config = dict(
    head_dim=32,
    vocab_size=2048,
    parallel_block=False,
    init_std_up=0.0174,
    init_std_down=0.0,
    optimizer='adamw',
    lr_mult_up=0.851,
    beta1=0.95,
    schedule='wsd',
    final_lr_fraction=0.0,
)
MLP neurons of a small language model. Each row is named by its layer, matrix (up: input weights) and neuron, and shows model dimensions 240-335. Each number is 128 + 24 x the weight over its row's rms, rounded and kept within 0 to 255. Numbers have three digits each.
Before each neuron's rows, "fires on" lists the tokens most often at its 100 highest values on Wikipedia text that the model never trained on.

fires on: "s", "l", "b", "m", "f", "d"
L5.up776:126108109130149117115149131143099124139106145113156113133121079150168132136146138111100069118186174128140148097151139197101120098100116142132108090117143087116175140121173124083163134125101167153107137117122145071152135155137148178146110117108075157122112093127143159120163144136144152124

fires on: "–19", "–20", "–", " 19", "ci", "-"
L5.up398:113146146100090123144145137095124081134136137160128170069109108162118108142147133137120131129139196140131181106137148132107109125153140138151089147169143122139145105080100137134134078135132158166144105095166121086140124145125149118136127093132089076145149097132155142162120106098130110146

fires on: "s", "ing", "y", "now", "ke"
L5.up1253:153159124108119099093131124114135133143160118117156172131126127126157115129140104137137129160106169154139186113125161146105103099091127107139122171132108086096143099121147109091157103116136124123108104100129114125132155132119139121102086198102104131133143126142094141093095130140128128143

fires on: " di", ".", " su"
L5.up638:115165162108134101138119155146148137097141143151122096138177088125109134185142137136154149151133147097115120155149162149140102172135144100138114131174108101113168121169151135119124114162115121134146121113139141148117147119138175140119119091109109102123140088132139144077086171120116173183

fires on: "s", "la", "le", "ir", "ic"
L5.up476:138104102143148184125130116113102143140121169121124148129144108119156173105175108078178125103149141099078127139147149164138152169111106172117135120103138134133149134153118128141139126164137156146119152133101159101119160126130123106127109120103121144104132103153109170111125128149121153155

fires on: "-", "e", " K", "o", " and"
L5.up804:121172112151111183150136181121129102108123144131106143114117148189129138098140121085115066103157178125096119094113163140113126133134124149100086127135154123122104138111146078127162064123116177094149125124143119139121095142100133168101151112128088121090095104160157151094145148145175122109

fires on: "a", "e", "ea"
L5.up274:173098132133066123164151130120114091106139163096130111135141133157148129156141110129173112118111095108124142131132144099096134127126125152148079156159145110126102139118110121135131116166122149111134144100163119120107110096136147138074150122075174147167160118170101139100163110125119115141

fires on: "ed", "ra", "ing", "s", "er"
L5.up663:133152131156129121128128135146140141132124145119124167134142130125120078128149152116162101140149161139112150096122098162113110150124103139133091119122089110090139142136143109122128131140128126156160127142138138099131091131112131121118126091082088159164121113115129128089147150134149106184

fires on: "."
L5.up1219:141130132077093115152100134151117129100135124133141106104121119133120121126139134129147106130146187129187146145142127122139179117100116132121127168156103105116123080128125104095129099105137116134166129110135145102154156152122127146088068170129133146150133107084167138090122110115151150165

fires on: " re", "Re", " Re", "ub"
L5.up427:129118145108138144112124167153105104153143103095143113118166077139159099148164146131165107107154155118145144145149134177153119113110171095177132116141107091065154124131189137102166143142109157131076148109136082110110095108152119163140138110120094105117108124142131135134165138190139116127

fires on: "ur", "ov", "am", "ham", "S", "i"
L5.up705:146132136098127159120141126154139133145115161152123113119156108124090075148122101119126135143131154110141106098154137148124118161132179108095118096147139107131122143083158106112134127147130134122143109092097171160129107109085138158135109154100126147128100152121127158132152087168110100147

fires on: "di", "te", "equ", "ta", "ra", "f"
L5.up1506:123135176121140142127125125102131127100120156149143087125115094137163124136137151115122099091142112134084134094124155108143135099132129105159142164141126122118174118115130114086159118171123148100114150121153161098124124155104146126133109113145076075153127128107102153153124140117160114119

fires on: "-", ".", " ", "•"
L5.up1310:120145161103118149119157134082092167134123180138136134117118094139124142140137142088115123122145155117136098137144155181106085106124111079122131114124140145098158110151133123143126128181105106175143120139138117116167132121137143117109122153124101151126105119143060091157140104123133073151

fires on: "ta", "tra", "ra", "la", "ly", "t"
L5.up635:124130134132180169109136131105133083106137202125147114137145124146148137145170113073122091100145105146140127108127130120168158142105083142128101110132141099084172158152125099113117132136085157102142130122124155122135142137082100176107111134125114144156130109102104121107177154125140090145

fires on: "u", "ve", "n", "me", "it", "en"
L5.up472:157158118080149102164121189109126151096159130158090098073133109115119128120158128108129132155131121161150103161103103169087103126102137095127092126148146079152168152117162118122155134107112175162101128126158125126135124080153147115142158126136137121096123084136112160109106152143131136091

fires on: "s", " His", "a", "tra", "'", " Ra"
L5.up684:115144137123145135139142081113123102126128167101130127106166100106125093147128117150154112135141139124128162073175147116127158090169132108086085129108114125154149145139128102108157130107159149100139108133170108117131093125097101109107122112133100132134127118097122143147069179079133152121

fires on: " bo", "t", "d", "qua", "st", "co"
L5.up361:130141110131164126142114117137108160096119132128148143118146122185141139119157140125143129114140127130151111107126147116162150134140077163182075115132135088132160162133112128070120148125124152100140078118108158083160105145104107174065112128137130123113103120117087142146151161082179139128

fires on: "fe", "e", "s", "pe", "o"
L5.up949:149164120061134133130125130141095148134125124115124170103144092139128119151158129060200106127106155108133094120180105182156154108075126124124111126134118144154174098154123091100169123143061151136161122147174140092119116142084095116117099093126089137108110113104082130119126156135165148120

fires on: "a", "A", "ra", "e", "E", "á"
L5.up621:162154146123142173088105175100138118127118153145128092117125137164168109119135114076161110150131091089139149132157099113112131106116152135104046193111135089143127133114104057143169145144132149101097112116164126108129114102125120170128121149128118106146107145158113138105109175135137143151

fires on: "re", " re", " Re", "un", "n", "le"
L5.up1123:118091138113148131121109103136106134144142132121107116120196129106164105170148111117165112148152157169151112088121134175134105112111087123148115123163083121110148130160190142113124122101075148135112111129109113094126138120126127107147155128113135151104127114155129111121129142131143090159

fires on: "d", "t", "k", "b", "ub", "n"
L5.up1274:135128173120148146141158131153101106112100110148175136098153092171121093147138098113129073124178112117158129126151147161102149103124115125142086136133141086145142150124135118108132106094129139142120131136139120069130080149123126163141123159099093166125152133164134113141151131107143140140

fires on: "–", "×", "-", "/", "–1", "il"
L5.up382:132139130153117111132151162130146115084171113164105156146117110145138100121140197131138120143151139151125141145133162160109102159128108172143104123138149137124164113123105159088165138127101135147133143103141135125131130103131127137107131162094125141123112144154118141158110145147142132130

fires on: "ad", "unt", "port", "ach", "all", "st"
L5.up618:128127151086124134099102143128099129099142127178117134107135132117133126116142151113127138140136148169148099153137098157138118166110125145091137134158116112160107143138164134134121104098111105116145114092095102131118093127141146143116105118101136131128126125117107165110097156110118099146

fires on: "er", "z", "k", "s", "in", "S"
L5.up749:167145087143119115140132105163126090132117176108125124145112146135158143111144136109103136122158160108132152177152147157124143135143101113135127131170124104104168143136147110117170135135078168136149099114142107107124162126174162171113112140153108148105115112110128151074174124105159120133

fires on: "e", "a", "é", "á", "le"
L5.up1309:177108140084105127128102142167122101106127128141164137135148114124151102110129121095152091139157124109113149114163156124104129153100124138138062128132140118160135101122136060103124105138168133144145128162143147103109070124133132119108095090084113144153133131074121123092135124138150153157

fires on: ":", " the", " |", "-"
L5.up600:136154144140132138122132113155114135128102166113099126152105103160152132127155141107183104170123114108118173171138159160117129122148154143125094113134101093095122138125101105131182118153155105131165094143137099108126118129088153119132129123087145101133105119143096130120122142136161083128

fires on: ":", " ", " 4", " |"
L5.up503:142126083142138115123079085161108115134152151101138163161150129151196071136164148122135127112115102131130180111123116169133134136087116134122096140148087093112161131134124129089124154098139165118125138100110130119131115100131153134132099133098154086129120137161133119148086110148129101127

fires on: "g", "u", "n", "gra"
L5.up1054:116121142153171139073148181122133161128152138128133115089149097107145144144129162101149130203157101146192124129169112138139091106111157128132132119103143105167149155121132125109096134091116138112116135139141124110146128115135128096128108154133142146120151096124076160154139166119133091110

fires on: "-", "/"
L5.up1096:133173155103133157118118159123107122110152140166120114064162069168109160135132126099119089141130142147127131110125175118093099136112143111099121119149129121139123122154175096160144098129082113131130143072105111138166134102133135117149116129073159125160102122127089118140120112118134155145

fires on: " |", "r", "R", "or", "ar"
L5.up567:153151147110129143092153120142132131111134164144120121159121144175150085117137144120094113124149099071107188152144180112137096114144139127167099139144130087076110114088120133127104065081158134152138145107121116071137089135105140151131147167143092133104146131123123114147117107087156121146

fires on: "ne", "n", "al"
L5.up617:141123124132154121154110157152074115157127127132121141113134095169136108160161148116092134138108118154160099145134110150106139169115113111142105153147149084107166087128107144132139135120132100185117116090152079060120141151099112165161109117137103098131118121159108123120148106128109135120

fires on: " re", "-"
L5.up825:129118137132132126100150134102093138129162115070132118124147139133105120187157186090129106126145147147140119145168109186126109130145109085116146146145085104096155164098195126119132115140123121193148122155143137174140069106157161150134158099117133163103107098113135127121165173088118094118

fires on: "-", "k", "ig"
L5.up423:115150097123167130156120111098118084071145151148153096066171125132093162129154136091118138127167130138159111139129155148085155153126096107109070118149139120136158140141163123142127126129120143118147090142129148130151124132131127178122108165111130167108109093105115097106135140104128094150

fires on: "ti", "ni", "i", "ur", "ri"
L5.up470:127111124092143122108153175131129121072154160144091115120168153134119121138149128126142085145174172143093166116153111159104138103120148116124107142148102085154103141155159112148174106138144133128123122075129140103142133132137141141127178149096095100120081115092112145139117095102168106123

fires on: " 19", "–19", "|", " (19", " 18"
L5.up338:133131112126111126108169165105138084137161129123126151045139159174102116141165142149108150124132171161153134162182120109130127134134129120137111157115146100111114113113102121159167112157127046135148109115149119133130095145124163118115106121124108107107145115135133104154139147122113097109

fires on: "le", " |", "s"
L5.up1428:124139116152166129102121111085092132097148190185070100108097099208127142125133133037149126133155172058118121105119165121120087134110081129135118139113129102125146128138119123111142052169113146131147145114132123111118110112106124108129139125134126128108091157135151125153147118103156139123

fires on: "t", "k", "f", "d", "der", "ing"
L5.up1089:147105165141148140102133134135155128093130112094108120123134147101110164161141128117149104106202133110144163094152151160161144129116086131122127110128093107107112137173178118100146124173108144140142119095126184137137129119139135156066141094049126100162099090093111133128155122160166100107

fires on: "\"", " Al", "ri", " It", " She", " Col"
L5.up1256:132113078120135115142100085079159089136136167130139139112123123118130131103152134045094114153150115119142140145144093174141130129123083158125121141106133111130139151115172126145160084135057138124175128127111167110126121146080148183112093120115074162151137118101131140086114169124136140123

fires on: " for", " |", " with", " against", " to", "-"
L5.up832:192148132106155127121140126145122136153147125152119150134107117168105106127146095117138094152132095103132129133134176158102088110132152120159117152166142104083169098117096124099173144174123105114103112139140115086128088157090155137125132132112166097136110137152121124106108149113126096129

fires on: "av", "iv", "ov"
L5.up215:131114163130146104108111093159150122101090130102131156109096123156104071105130129123117104167165158124103093123131128124090140137125189112117051102163125076103122156120152132142101125090122148097120120111118134127153102148119114162093140106104109122132084162121121143140128107092137087125

fires on: "ed", "s", ":", " of", "k", "ing"
L5.up1329:106141141081179142108117103138116108130119118109131135121130162135135134147135153120134107125176176131128170127144105141093099124128149149128094140145144112104150134153155076116107126137138177151163154115151174162152081146105105129104094117097114147118147126110119141105142107083131123147

fires on: " A", "-", " to", " a"
L5.up1171:137164112098130104145149141127129099083156136137081155142103089188131134103133146145104109167128102096093147146137137155118098119109121120149107169132140131092124109116121146152155133150108143097115100080174159132127131123107180163064153146131109103133062156131104136104081142144137116129

fires on: "l", "r"
L5.up360:139089077122135134093122153111106101113117160185094119118179166120145091123136144077138110142107127160109135136152117139102095154090083108104110152182149113097120114133116141133108129103136183122156129160108136098144098066122145100135116136097123092121141088136102113131113121130103111113

fires on: "p", "re", "ro", "s"
L5.up1405:122115165128118141149085158128138133113114169145099136077138145133165134167158152099165117179104124110127147176133108156127143121141101155117118176103136117138153142093140139135138152121110118114125105095144119098150088131123124136128109174127130159125073112164114146110127163096169092139

fires on: "sh", "h", "s", "w", "ham"
L5.up566:171156140132149121105137146140117142100111132165125136121138141091152148107138140121146148112104113147133115061153135187118138136099137114145159124166135104145153116103107138080155125141147117101144116093131146132131143104083166138109118104105111122099133120134113113153119130133153130127

fires on: ".", "s", " The", " is", " no", " a"
L5.up786:123145074094116128121066125094094158139127124126130102159129086090145151186150131073125102148134089099170158144132101120096134123112082111106121150116083112159145122152169119154125119093139159141118117142165171162148112105101167152122119163118112162125127147123119137098151172112119109151

fires on: "n", "g", "z", "f", "van", "us"
L5.up322:187124122158097156119109165109109122126150133138137120139106152150126152129154139075182131132151152111078114139145113180155145111152095089166126122158134087112112126133121157107124127121123153152121102106147160126117150103162139161106144171142106106113124114135123145124128116150132124111

fires on: "-", "il"
L5.up858:170117137156107145122139151160120107107139110141107170147128089141151122118139145161116137159116119157159153142148150162107088131103166115145105125145116136152123096122136128137167156126124122127113104125162121125169158116160129144118185132111107111137094153153080150122094113127113148140

fires on: " De", " S", " Re", "s", " de", "de"
L5.up746:122152107110151145128122162119129094119130199123125118122129134139168071094146178126149054131140119110096151168122170197090107153126101139150125161137130100115158150136145106134138170138135169160107087094151142129105090119135138157139123134097121070115085128168127128114152150145103096146

fires on: "n", "man", "ton", "ley", "bert"
L5.up710:100119147131122151101147125089162103128112134148181108139145134121098135152143124118123125106155107113133138147128123128161119122123157131146120170179118146144091125161141096141136125132123130099170148094167113115126090131110106198115097140110102085167112121090123139096115135158141133139

fires on: "n", "t", " L", "r", "h", "j"
L5.up260:151122183111140108120152120106120143117136121126153139131127141132136157134149118089107080164167100096132079137181126143118125147084096104146114112154116118117170138141148135137109116132065115165139103154101136127111123123108129123132093097119130093133107133099095141144145153111145104143

fires on: "lo", "\n", "la", " lo", "ro", "and"
L5.up750:129127096106126134132138136072101126098133114152131108127175127163099117138172165124160152124168104162109140138164126140113129163120116147123130105136121146140143112153110132145169122160166096138148124127089107122130104077112129107111117105143148144141079116136108131127123110137156161135

fires on: "ed", "ted", "ant", ","
L5.up1095:128116174088111146113109193119081139134148142142128131118171137115110139098139175141156121124137109165118104103123128109085156130124112124114118113140082126121125131160116077134110108123141103149139143141087089135135101104102105097144111147092123121118151080112106100157133115079122103121

fires on: "re", "t", "n", "fe", "a"
L5.up987:122132145113161109142127139135133114138122134193179105094143134161139141196148143089165095130127155147134099135099104164141111135106120121138118143143165129149097121139143155112153103118092119127127159058125149111116102125126082139156094106121086097146113085149111159138089102151134107132

fires on: "in", ",", "it", "oc", "u", "ut"
L5.up1008:127182128095144159128095120104118164076122136125123114117133096136116132156126114120142077129172169092121150136117096121122113136083135123133098127122128121132125171145157111120160136140088144155148140135137111153154091167097133135138128122081111154141075113116080125110137116080128124144

fires on: "-", "/", "–"
L5.up1445:129141151113153158133117137145153116126115107152111150115169073143102118141131156115154088142122130165128146099132155112127121132082130132092118129180140122096138130107131132114143110121085111134133145106149102122200131121127144122143111151100150128133137128128115120149123101121149151170

fires on: ".", "-", " |"
L5.up692:111137097113155130131081066115147121074131140169149118096104141169186142132133113112117106142162107136143148134125108093114172134093084151127133125131161125134127102132120155121143156115138122119196091118141186069190144162136113170121073178118121147141129156153160112090135134084148147143

fires on: " lo", "lo", "ce", " un", " Lo", "c"
L5.up30:132156127086139126059083145104110132159144143173120158108172148159136076178181138143138125177119108125159141161142156149085125183109114131126083145111095112118148119135107108122100126115117089128133166144098063124135081106144124103165131149126125123148084130156088099120140123116146087124

fires on: "l", "el", "v", "s", "p", "r"
L5.up1321:185117134125156112122126146158151126144112137141113121123156159152129103106143121120157094126152096114154145127143142160087127145101086100166106139136129091130145131132145148130122133114140138191100106132132146120166111115136149117146121138101131132120154086125134118128143128144149117133

fires on: "-", "|", "•"
L5.up330:143115099151129160120157141075080143120134147112114135105144129130126123123138150095109129138201128159160107137151128125112094133139120127126116137124123095134157126122220119118139124113110105187163073141132140088149084108127131103104135120122125172107119098090128123129140108090120082138

fires on: "s", "or", "er", "w", "tra"
L5.up1297:164110124147133116126127109133134136131108155101134134084145155103177145110133118126153101169118132106144151107147123121103099164135133148101116128126080128118138117110138130129139157140155124155121130152110150109153121120126127158106107116116122146137111127134111138149120173086134127099

fires on: "co", "ro", "mo", "no", "la"
L5.up701:142121109098113129084126142086102113119137149182155117122163120115091124119124127125128151142183105110135112154147150161100125125078126119150126108141125108110183105109110105116146139117146099160103109127148131105172088146149126116140104126122110121131094114103122124123096127134139142149

fires on: " sp", " Sp", " qu"
L5.up1062:142143113146110124164123138124097106120140148167089112110171092171151101114152124128097105149149143114171133105141175078152167126117139131173104164132086103095172126127164122129158161148119113138180148103117130101129121153116125135134135099139113094161109123106103140141148096091149159110

fires on: "e", "g", "z", "t"
L5.up9:200097092137100144094161100108111105132140138124153131113075106143134151155137113107139127147148115080086138138167167115148093091126138127157127156120149111108108137121117129140144078153135127139139136127126104130140172106110146144117137108127151139154156106113133188125117139138166129133

fires on: " known", " such", " well", "n", "le", "ly"
L5.up983:142157154122166123073124087070124157135137108159100136128130131101138152178154155105143114147128137130160155123146128137150130161078127116123113170171137116148118152158156102126119148114123170157138146117156135083139122153133111110144114139122130111119172107099114132158079142113169095188

fires on: "z", "x", " Z"
L5.up1020:157187134069120160089118110168149125125103176197111145160084126129165111144133110082152140069142111113140143099138106163120094093098148095157124141113121080138180105161111133113140126128101094108139159110142117123142137116127122121127135154106062106097134143098130129141162118094148129141

fires on: " Russia", "U", "ja", " Australia", " Africa", "A"
L5.up1361:128107128127116128118123157130116106106123122141139089110132104109126138132135135130143144126136139097112111139168163119144129139110154115119108126193122135126127126117142115115160064146128169110186143120151104120146121077087116096126125137107146094140119084131087131143094127125190128142

fires on: "al", " of", " Total", "cent", "er", "mon"
L5.up1194:167130129112146156153129114110114103085115146110148107103133123162119073107151135108107129152127121122138112159112117129094109131110111145140143134102101106127109116127144111155131133143161105114124082095159134081139116114110095149116131176126114092109070135109116134131131135161126091108

fires on: ":", "d", "t", "ed", " from", " "
L5.up703:141158123146158148125133162131135142111118096152154104118164134179115108141161158100136101131165114112110130107116139112121121128116113124141117114115113109154119162137132140125152143164126130144152115104114115094099095089136139144103114110101126118141127162125108096093164154111141102149

fires on: ".", " to", " from", " of", " |", " and"
L5.up1362:123140129076131134113109098083148138082104133130135097108128108092153154144133081084129094118146132154092123164108100125122119147094101123144135148178145115161145083147147141141157101117109139141143117126141166096168165099128127155105098204124091155157126111093114123103136126106164137143

fires on: " Co", " Re", "M", " Le"
L5.up1490:112163129081158144121124120133084120144095205115125111127140159110150100183141123086155107132147114144114154142159136157144092090132102185122116130132110091147103142115180113143143097127112169154104094091145138109126104107118132158126141095153118138143117112087133136141132159092163135171

fires on: "."
L5.up534:148144118092153140137117151135146131098115126133147133120123137110158157144149147152134115113134137120130150157133132118135152177108157096142131174154084087104151098132119145122149154095123106144132135124136126151130130081165108156099157160115104095103147088158129128114146133142134153160

fires on: " more", "se", "lo", "act", " much", "e"
L5.up925:124117130117143144102114155112122113143105166094133120099174142143123107173127113079112114150166183109109157154146151153115102108162143131117144153095084139067109133133142086090088146130150155126145113106161103109140135102106091160101116137136101145131133113131114110124091096116162119125

fires on: " sp", "ri", "hi", "ci", "==", "c"
L5.up1325:156100126121142152126134157128143115134150134133149128135139066140123083127157157112126089100173183102110143131166138142123140135099080141163117154135096104095198128108171138116117112140126127141121152130108117097171099151098112185150112100106113137131139110131115127118180144147121117090

fires on: "er", "c", "le", "co", "se", " of"
L5.up327:178147075090109130140088124137105125109109150171105115116154124151145074124149151139130124148125159123144134141135141150135101154138093190151052135131152099148129120133137128174109139133134134124137108105107119123144141148084091124103145125144094158143055113142112115140089148135137117104

fires on: "g", "le", "z", "re", "c"
L5.up220:184110130131092125125136157101142117113120131138089119108148133127119108141155122082151101153153135097127154167162171141123108134140114122165111139130140080129106119122152101145144132112091140139152089105165135151141123139110112118106134115141105106119103104111132143091092113119162127141

fires on: ".", "or", " and", "/", " |"
L5.up696:128179124078146139139118170125124068089114143169133106134126099151139166148134147132129098176129113136118108144109110118116111139164112136179098116179145078147146099163146107123150142119129137143150121095121161143101132108120135163105114166087094149140110140191102131112146131118122135155

fires on: " known", " such", "ed", " well", ","
L5.up434:136137155113170136123134140118114180093104114147107141131179151090103129140152198136159146141104147133113150100118139117152129108091129110125121143143145116124154105156146077122119129174134132153135140122113121135143111145116109132123113151136142099091156084120099118146118102144162136134

fires on: " Re", "re", " re", " Se", "Re"
L5.up1265:127129062090146110146108124127125115086136162121123137088155099144152110136134109106145100159129145132146204147127143171141122143124139168138072129083072097103143110113137137093158125119132143126116088070142140122157129125100139121118131143138122123107092133143128122119077159136162122122

fires on: "s", "t"
L5.up1318:130132121146148125123141118153113130122130158105121147136117126122115122142155084094145118145184175114157127100160115161137158101098081137107091104118119097103191148167166086098169151138033141164100121101126116143125137091142162133108120100132132114118078133111124133105141124119147134129

fires on: " pro", " de", "ro", " multi", " Pro", "re"
L5.up22:106116164084118149058088132095108104096145162162162116057140090135154138155150124122154141160138124138150121126169119140131110123121088139096133110118105124162119119132150144138108140114114138129125109114138132115184128130109094156138089169132129113119118110133128107156123147134143085143

fires on: " ", "r", "h", "v"
L5.up977:144114112097111140095159094130093112137193104127140143143115126112136106149149108152128102154142138148117121101152139138133090108091096092151116162200146128126149099137129120114081102140110128166122111145104109111133103155121110111089134108114127118161139126080119109122112134098122122158

fires on: " |", " –", "–1", " ", "-", "–"
L5.up140:136117153103154118159169183137093120102156149145071110149140115145106086141144191118132125101144136141119117147131193167083121174072135105130079129154137103122145138086118102133146132146108166129120110129145140106144122122142150154124133148090101104103144112121115147136134113149120130139

fires on: ".", "ing", "C"
L5.up631:150158138082175127156111157135097108119125124122158090121162135121130126119128145116117127134151168094122152135159162136122125135147138124104134133139132139105149105120137060141138065123152139129176141119107111115150126122116120140126111176107114146137119110137123107079132153161139142134

fires on: " U", " F", "–", " O", " "
L5.up619:152161120125155113142153148135147100129175139145104141100139096179092065118142106136137088118147131150117141154138164110110077170110163116125119119142133114105151102125149136065144119176081122130172132078127108155138111131137171120121133128113146107177124144164122132101156110118134102137

fires on: "s", "'", "ter"
L5.up1225:097152109101127137152105103117132142091097139122105161154158130132115134129147113138171121163138138143138153120158116148152124145115105142127070119111116109164143119162115104137129089108134124091135134121095142143105101108117132127100124126086130117163082148112103118103095175134103132143

fires on: "s", "r", "v", "t", "d"
L5.up854:104091084145135119146131144133141098134098185127126144121151115165173134121148139093147103133156131128138111130135155111128112110088080117107079116164133133098116116159131094137127137117110162165108103153104129111144137112132145158119137128072107115110155125185133154116134117129128123141

fires on: "re", "le", "e", "te"
L5.up1201:145149128103133130150134171123175105112116148117102149142113132124145134136141128162167133145124144146100126144109171149128117133108107119160100180129133125137092066117123132116133087142090142147104091067177119140116165118127123103119110128141130088117156067124114140082096126155162152146

fires on: "s", "es", "ve", "ing", " set"
L5.up486:148152126112187172089103113137147054141140114127148128171148148143091118158147096140186135080167130139110108092120138158106136116053105121118141163142112134098083143127148068128141127130121133147166159111128150129123079156131118070107087107146110150167135144146141143109109094134145140180

fires on: "t", "qua", "op", "amp", "al"
L5.up331:153119143139135139115104121125126100119154149149176091138147131118125118139151140101166136133170177118115113093120125162172169109139053133159147121173142119132157177124144127132186092151069152147114133126116144106112113121108129162096058107083117164110115091128109141112121144111118148112

fires on: ".", ").", "\""
L5.up37:122141093121102145126088111120105153147133113152135136139153106133156154156129143105132124133142117156160138093165103169133098113053084119151122113140155118135105088115128136133163114119132103157152130145148153075196170104117120135152079154122146165133139106116133128114128128086127132155

fires on: "ni", " =", "H", "|", " |", "ti"
L5.up1113:130129157114122119143143110121165130117107165119118138111141164110160143148136135131088095121140149126116116130138126164108157118135141129143123107137090147082141148097152142147126105163122134109152110110147109140112125126120148156127162100154117097098128135078095137147111125073231115113

fires on: " re", " inter", "ter", " Re", "Re"
L5.up396:130136099114143149157164145121105127136134129140138136079114112133168100064165129131121139140116203153103156168121153160149171119132124156172115143120075135113111072123133146104160112125126157139140098078121081104103136158129109116119077123157117120098099122133131128140159156130156146124

fires on: " |", "A", "|", " against", ":", "R"
L5.up936:130115136106127111150155126129134127089101149145124147129105153194110110122138140122108094161129079107113122160127152166091089140175132138150132136154131127113131087086119161119175132136151149141164082100140139125128108112138170157091150173122121130171104141152100107136120102114128113141

fires on: " Re", " re"
L5.up304:130106150055124148093090165153116114133126129141146118097173128128176110135155187104159138118145151121146160140133129166107146158129103143123086139142115105124120139113148102151124115099143171116117077121141177128133093136093165117134119141088138115105116128157130132142131153102137115118

fires on: "s", "S", "ut", "p", "le"
L5.up935:191132074120092169097090164158125112133112188111082113149151081119158117172149111071122118101147113112122138137171143140152111096148069124145114118125118082131141105127171104114163146147097150148122106102135117144155154107114104168118156131102118129131100085165116162134112134127119104118

fires on: " 19", " and", "–", "–19", "-", ";"
L5.up252:122168120156080132118132142094122122071117131123103150108138094159111132152166172148135114119148182117119140132142160102130141114134123169132125130137156111103162128097151087140171111151130108146157119126153135092141098173085136104076096135087105146094122134143118098115121163106135107137